Weights of a small GPT-style language model, trained from scratch on English Wikipedia: biases.
MLP neurons of a small language model. Each row is named by its layer, matrix (down: output weights) and neuron, and shows model dimensions 0-169. Each number is 128 + 32 x the weight over its row's rms, rounded and kept within 0 to 255. Numbers have three digits each.
A block is one neuron, or neurons of one layer that tend to fire together. After each block is what it responds to, as a language model described it from the Wikipedia text at the highest values.

L5.down112:078156162079119086140128068165180070156182071134092154157127123201044136151135106123129119132152109147087121149107105143107133156081122190180126187117121125118122106121179096065141130074176108136117111123121188128143161112126173102119140125120128132137181146099151130091237152131127134110144183141149158001139146136186117149090120147128127120093119113170140116131133093110102080189172149117116067123132183152112086161166134112165174165064131129171118160125137160149194149134129154141093107114107177074095117178
L5.down569:074112130170143101208109103153123095108136119105169096144089109117195080116104091091083116128133080113109094128104118141131136076175112147137122154081133087130153121125153194091162138171087096143124158127154088208167172118172094110085140090137127125122110171093146161129188195121146157108102118126149186124121177126105131160145086121128178150128082197120131167138132088163119133119066119207152023138114164130140104111171117134173105089120177140155124075062107070142140090147095154167167071165108135084104112138
L5.down836:088148104071156158081130069130144092114206147144044105137069147080095172107149090101114174190126135136142144148116118136090141078111124155163123130122130117153095128136131156113161088116148118145105187103125161129124116117151132120167138144140127134134195139138105139052125156144117133152130125161147114082086101126170137159086097165176178140176161140154128076103126093171168130147223108139136111125177127151157109188172129169119111165096079108191162092122078178186192070116121080106119103104119104141131121163
L5.down2008:097097088136081195101127098119116132154129119095166184114113120124134112104164093067117200129145131150147124126128132183072091090110119148128191143088103140140150143091119125143144125123135077120149117155126103163095131180106160124145131205097138107136215139129060155125130120128094140116133106146139078084159114104135145140044134179117189114198054122165097089150129124133137111148181153135179172121146120109139081175127150152210101124089150142203128104134163143166173105115114129115112101128067128103122168184
Word-start fragments after punctuation

L4.down874:186093104088139205150152096130152110184127132122106081176123165064103088141137142140135146158170176141106148108113144160104097140114113070120188175159107151096079123115020151082119134087140137101151090172104175140071153085123157125152086132138156058118141073124080158114128091138207088116087147128113148047141086150146126124135202136097099086109113182128076135171127145108135074113143134105184159131136157152141149105137161114126177181110108135056132161127081153150127103148173135046156129125071165119139109063
L4.down1833:125118144110105135102130130097090185071136114115195170173181178141107110123117143147134163129131131119101110218113164102107163234105131134184132125155117144120133144126188103164114143120103148153136198136144152083127098144120074153139103172126151154085089161127130111179124150173132048074164120122127142051134113058090101107122182113142122088137124135149155167117107137146121141162103157173146138122115071124106134087080138122108063144143141128087134178107131076100062175067107152105104143136146179145083201079
Mid-word subword fragments

L7.down162:135117152059116124156182072147068073120106127139161092133086099107105106095200149161144191132174141152170116100079102090099161135104120116084093086134161092138160103134160184137120136139114124083115128104133095093117172162116122097141128113152131124125181130149065104074117112123133161149164113137128142114057100166138084109177169107169140131142157197130070086110169174144136132154107159133104084149138106122126135060116105138134135186167122180085137203180144137112168072075173111175146116174137174110112110129
L7.down445:116110104145146088154196112076099142147045168135126106139060122113141123096120175138116157125087089131138096137108118164127133109159127152124110130115077154109181142032132144172120139137126107144122161119173162089102121103122175155135123164067129092127103082094109035151106100132094106082101204080171147133149157122138158149105189179162133093127137120199144129183129146164119182126151171047200065137164050146138119151075125142094100156105153123125116096112148128133102180147134108136103178121172158140139146130
L7.down647:146164129038133080090163138169139152080161075142118161171088146143130140162117134157092121091126029150160098081193120183164125103135115128136118124128129198103112107160124043158109127135082149194128137086178121147132115100104139127100133146138115132117121140142119108120159120075118134082108173165153126101114175154158127072145144103185132096093107099153123127184153110074125133145124053092196066120171138124143157085142207113116129187166082089134106173104135103122158117100182095101113100126129102082124141103
L7.down759:121186118113113091152181130035101114098130197238119122144149101138131115060126164094120141132189128093123188125121137165108123110107144187105099061118113077091112144104118112128155185070151102137134114127174115099141143097146133055106139123121134190148025104112127083134085097148116113153214117162125159116168137169063130156150171118124147190165095146178140180172084138177150095094113133111194089082147100140119092098141074095092038101096093105145095109127040135141125240090109134187133171154171123075085111127
L7.down1101:137117111128119137130139082060193128098113119150121163133090140083083107113183133108155140091183095204118136137081187198087055100140122112131153163150117153098116139150150116138128110145152105143115161087174105088109145118130125134114124119073133146137152139177126144099147111140090136100092161179168187069122122133149163143127116111136067133082158099118142164141097139125118130139181127150181025123042154109111133112203115118132121138126120098127156162089069185153188114083121136137115141097154086114135126102
L7.down1209:160131149197133122154146111123176147112088148106037118148081199102120152110112092121083136111133133154186126124107150117160148093103111149158149078084100082129132163063118098130134138066166161146119142160155073116127043157115172224152126151115156162097109122127065165115124176157144117118159123085142085104134089138094134147130116138148130160100167090124138116102105115143138130166122093127191118119136098118108141216169143124092088126135081135170101170162154101121139128164180133121114109170164098113096149137
L7.down1552:138091146158099194180162119086191074152138098113155179132102136143187078023110078137122102098145181096119131147159131138099128089105174097162167125099121138151129137146167085136185096124057082127094135092133117108104144141112124143107149078117154131194111143152161153109134197118158129127153128121167187188108065136140149143156145050131050201114121125149177106207141174169172125050111123149209154155118096088100135096146129125110100190119104099135147165117098117115169138076140143132093128155152139130123114118
L7.down1879:161069108058087127127106107163124116180156129198140184122130052165158111117153141170027150124157132098080160165132109116098144135115122128139217146138098119115107173082122111171133188242094137164153117145138153155132089120140101133231131113098128177105135136147109155123095132063140104154126183146123185101100134107117127145117168144098155165119108147124114220118128117116190098109104118136134088110113173059127149118139095198086150099123162114115146105134114133151140122203128095130132147069117157156184084087
Mid-word fragments after splits

L4.down1772:125117135079168150146103105125108168177129092163213153135160135105068101124154159130135106132126138167125136188135117094147142191073137125179127138156106093152079094106118086117145163119146098120088158207124167063138113128176100161135066140081132161116123092160108138155097123136171102139178124122058098076171108152117152152121171094108157131118071075110168103100092091150113052114133166151111170116088043110138162144100147135145104119152095155153173124094147058108087102114152116117150113136073126087115195186
L4.down1870:083127095141119214133150125141120136151131044153205173167145120098108086065160141148173077107114112180071205094094133115135091139120130148115176199144131100114149152139079088112115136153086083083148165133098115140104108111142146190108117182126120089125138095157125121161108119106132099139083121107147149097155030150064071134103181084158170080105159169100123156120107119115130076063159131146135168116075124151151179128155148181135138111157115098130135147058129163109064112112121122120135101074124108086180157131
Mid-word fragments

L5.down706:110211107168118070110067131099132107082152092118150097092149167141179126112123185137124118103144107147138164089087138129116108085151162167130123111149144200142129121119131145153116137115125196146139181117140138125112112093152101152094131102198125106152100126138076082133094065154109140118123115134157123159157152158105100133138142141106097123100101184116122102154085123163130147089083166074088127170126184172104169124096115107095179055162101140088110157068120148090166158143113149102085174121109093116164104112
L5.down1001:188101133138180035195147138141111071091160102145083068064119110139158098168118071112141181118119137123174075131103147085094128094132107090152125085146135177183067158121065140115075118138112133136162109140052089135118159091113158099171093143145079138160102065128135141153069111144143132151110157140159072124149119118113143105130123145067114102133060137064078106129168098104121080163091146114135129092119133109110194132135145143180152093149077120137131184126152106174097088152126117142069144111118139189091153112
L5.down1103:100113157162062071128122100133154084107141123193123108096071115128188124134102109070133126145119148139143111158111100105160109148144124174141112120178128116133122053132134179188095142119097155117187182103089144063103163086156136116156150162157103144136113117111127141156064195168107135091153136155081136145156107114100103100112099140114164108156097178136141122154107135196199059176107177140108158071168150083133151121182122116066150130148157129143110172114165141122090123096119096145126148144167115099148066099
L5.down1626:112088060142134164168171094142097126143148112104114155157181144192112106133099130064133123128123177163128111130122153062160108120127169126097103108130167123110092085107231120205120122095143070174163117154133192117121127104136171150165102095142111101102128159125145124100142123105128160117152102164112120081114150108125084075120140073137157091096107088113098169178111122135155077196068171122106153023147117138115156166150126137121108139177097161145169129136104073127142144095118130113126145092113118108170090077
Article lead-sentence copula

L7.down34:163181129135078143132152150146120058108101086100093156118054141174108155102122052158148170149066095144189152135110084115089146113098174089148088199161119213080164134140081098128105177145158152109168138130208197141108150179062161139118098147106132165066091142126104072080119128137069174108127107117115115137124131159132123080039120170156089154134104101112063159136157140134036108116150130093096144159104129116140082135086103186163150095167138101189133119135109100151127189148148116055149107119130149102184097121
L7.down293:156095092160109108108099126146142152134188153131120136152079130043139081148123126173060105168087136098063084113171136097111086086103127177136089163126147104160182168184108124148114081104108075129148123123120077173074106133100079196148096182135089204137101140141129134182091122141124160105182062144100130102183173101114154132163128149177166141145141102142094108192144125153132120118121173160181154084127078157151137122112157109142186123158110059114153120096155080134103122055143110105100087104191114089109127112
L7.down302:153148130149219133109138139124111111205090132100129113122076124165097116083140094160164142084209120126118104119088097174121154106101116095093144113147198159032127049120163140144086175143101155114092123150129166109098147037144135098107097153054118199151154123080125087072141068110127064138143187134183127108118122149116074084147149105107169132154166180124142134140127138134168182141083171070201084042116137129124104097127112135088118081114084145143117173137116155081161164103143151124177134125157166122176105179
L7.down341:095088143077093166133120103173111100130118152087147146112126132132125080135149116068215130124111077107213110090161116194047095183138157128124129155145136018105127135143186163083102145125114120140100177133110113127166163083082103157068192110105159119121134126148128178089135136089127130137168154157086127070095161119146092143125093000125120103145099121142083113134082113108096104159162123104113114151188113138112098182093096162164083109162141161102112110091104148185128123111078158162085093159132139085091131144
L7.down491:193170157142085137108126122069134074125146121133092112150104178118148112043084144126125129135146115111141163091085149137173112170113174092076076104107155132117156095139130113146128092103073166109143129213165158115107132141133144163195136144120126161116129120123185121145135090103169114168173141175113151106122087124098127142179121172117130078182164154114153138090082128136084111112160137133093098114171091122114128101153122153119133122179161079106140142113134112071149143156181098169136110168104120155140143121
L7.down657:155096118128150158158167103107105127094187106144200107121118142096056128209120103182129106109143111070151097136115108085113046109131148186075171124114157125130175139129129148111083110130168187119152134129094106096103143128133158113132087114113117125172139178107094039126130145106118166156104087172093060078126104149177107090188127153119123090050152118188070143121155133150151151166090158106152119176126116152130120105171042137114115098155114103141163157124130098117121123120131126140140089128143110147172171134
L7.down806:130126194118086139127092115120179137119050156105159134070116121140155039153157147169126107115106150192081180087152178115138153114088099103105098062165116166153107130199131162180180132111175165060073151102091159152151108115090077101132054158084127162108145150116128115119133149101108155151151108141082161129139160189106148074123117142125171091143136159128103069177149111101112122134070149159125088110147136121125158103072140116155211135133095124135221143075134101109132125130157103134159174164118154122119104128
L7.down869:148127091162171154080088154158133128159081124106163079143100162118158135137125145179151103092108144086153113126147125132175143130094111087105158119155149126139127099083130134120166123112181134121137163207131102114123143079150141149159157118107128134112107147095148114132123152195100182124097149154068094140100122114131085125154129146143123137139171110123103146135113121147131073159154179157111166169126247142145189118143134139113082129119113138178045120076138126102197096125194168138180123121159086083166086147
Predictable mid-word continuations

L5.down106:137147103067148218176138106123121112204179093178142113173120111100079060111127118074117133107102142130132164130128154090131137080067159140150157146169112121163109051167126107118174121072086085115102134126115215122096109140150133140125139147119132148119176098140117112110121117092126101112145175086136150066176119135089110095195151150135148142143146162135083087083102088147105185085133083193185127124057069104114098103129132151117142158083118146122099117087149176106165120138122081118105146123108114138127163136
L5.down1159:125160095143146095109119149088185157131120179062118113072140143116153117135074084116108145200219155138192101077140140164104072134098117075126218149150120112171175152129081204147141069081163154206125159099141113140121119158124118075179109113126125114107142121105149141157179165112158136158170095114121130098163135119139126141094111130126112207126076103137122093120186123105107136165072127148092059119137192124126100096125134125092155135105180255124146157118130079101150162143114103151165141228148106120120111172
L5.down1359:146094129101149129129162125147089134111084197154181146157161154143165112144121145146146101133157110209071188177103144138091184066072115130132141145161103159045091152119143146124157131127147147063085151147144103190142120117076138212135120137114159127116149150170201128138162086153132169124152217146161151100151165133187112113137177163109163137131102109147104133129140133141113154127158154094101155104052113204149146101133134142154093117097113119120090100132105108061150091057102151181124117147168152110065119061
L5.down1667:109156156083105113124086130096079177142065142101115137119138094156159129118066161139153113075101116167094130148136118154088134098136102125122078178148065098099103130132113111088087183143126133114118148130125117117166161174139125133179142123166117152115069082165136113164124107089153163150146091196059182108087224096121070154167184128114155123140181130099155076173141134111108166121110176079129132116113119133090131111124110151130129121117128159121142194116156152079089183188077170120131119094135111159174079089
Mid-word fragments after prefixes

L4.down22:112124116109146076087145116117107118126178150097112108107149146116113140092157148097158086128165145129182054132109180140048134084093117099054136143114136157182087127133153132130118128121141117133085151069066150202170099209125146138110093160160112143135110187117115103116123088069137138137076133116096161077136179106136107183113089094115104152149140079100198088095137053170143134093148118185048110080154086131123100074077112103133082122095148121157114093154174137111091144185128198127062199105143196135112133145
L4.down264:146076147117073153127079123155109192135132139170103084130120149090171117151129096089106167110144161168092075108154177077102105115140163160061123172129097110193092117095106122112127112088165131079147191121153160119171149158122145124083134144121131119112142194094097152171146126147139109155130128171127111152113111111154128091084118144135151111125055126156120136164128075111159104114069188122139122119146041177117108051150173136108084081112083065094114129145155075122064107112150181106133149146115142086151170092
Post-name appositive punctuation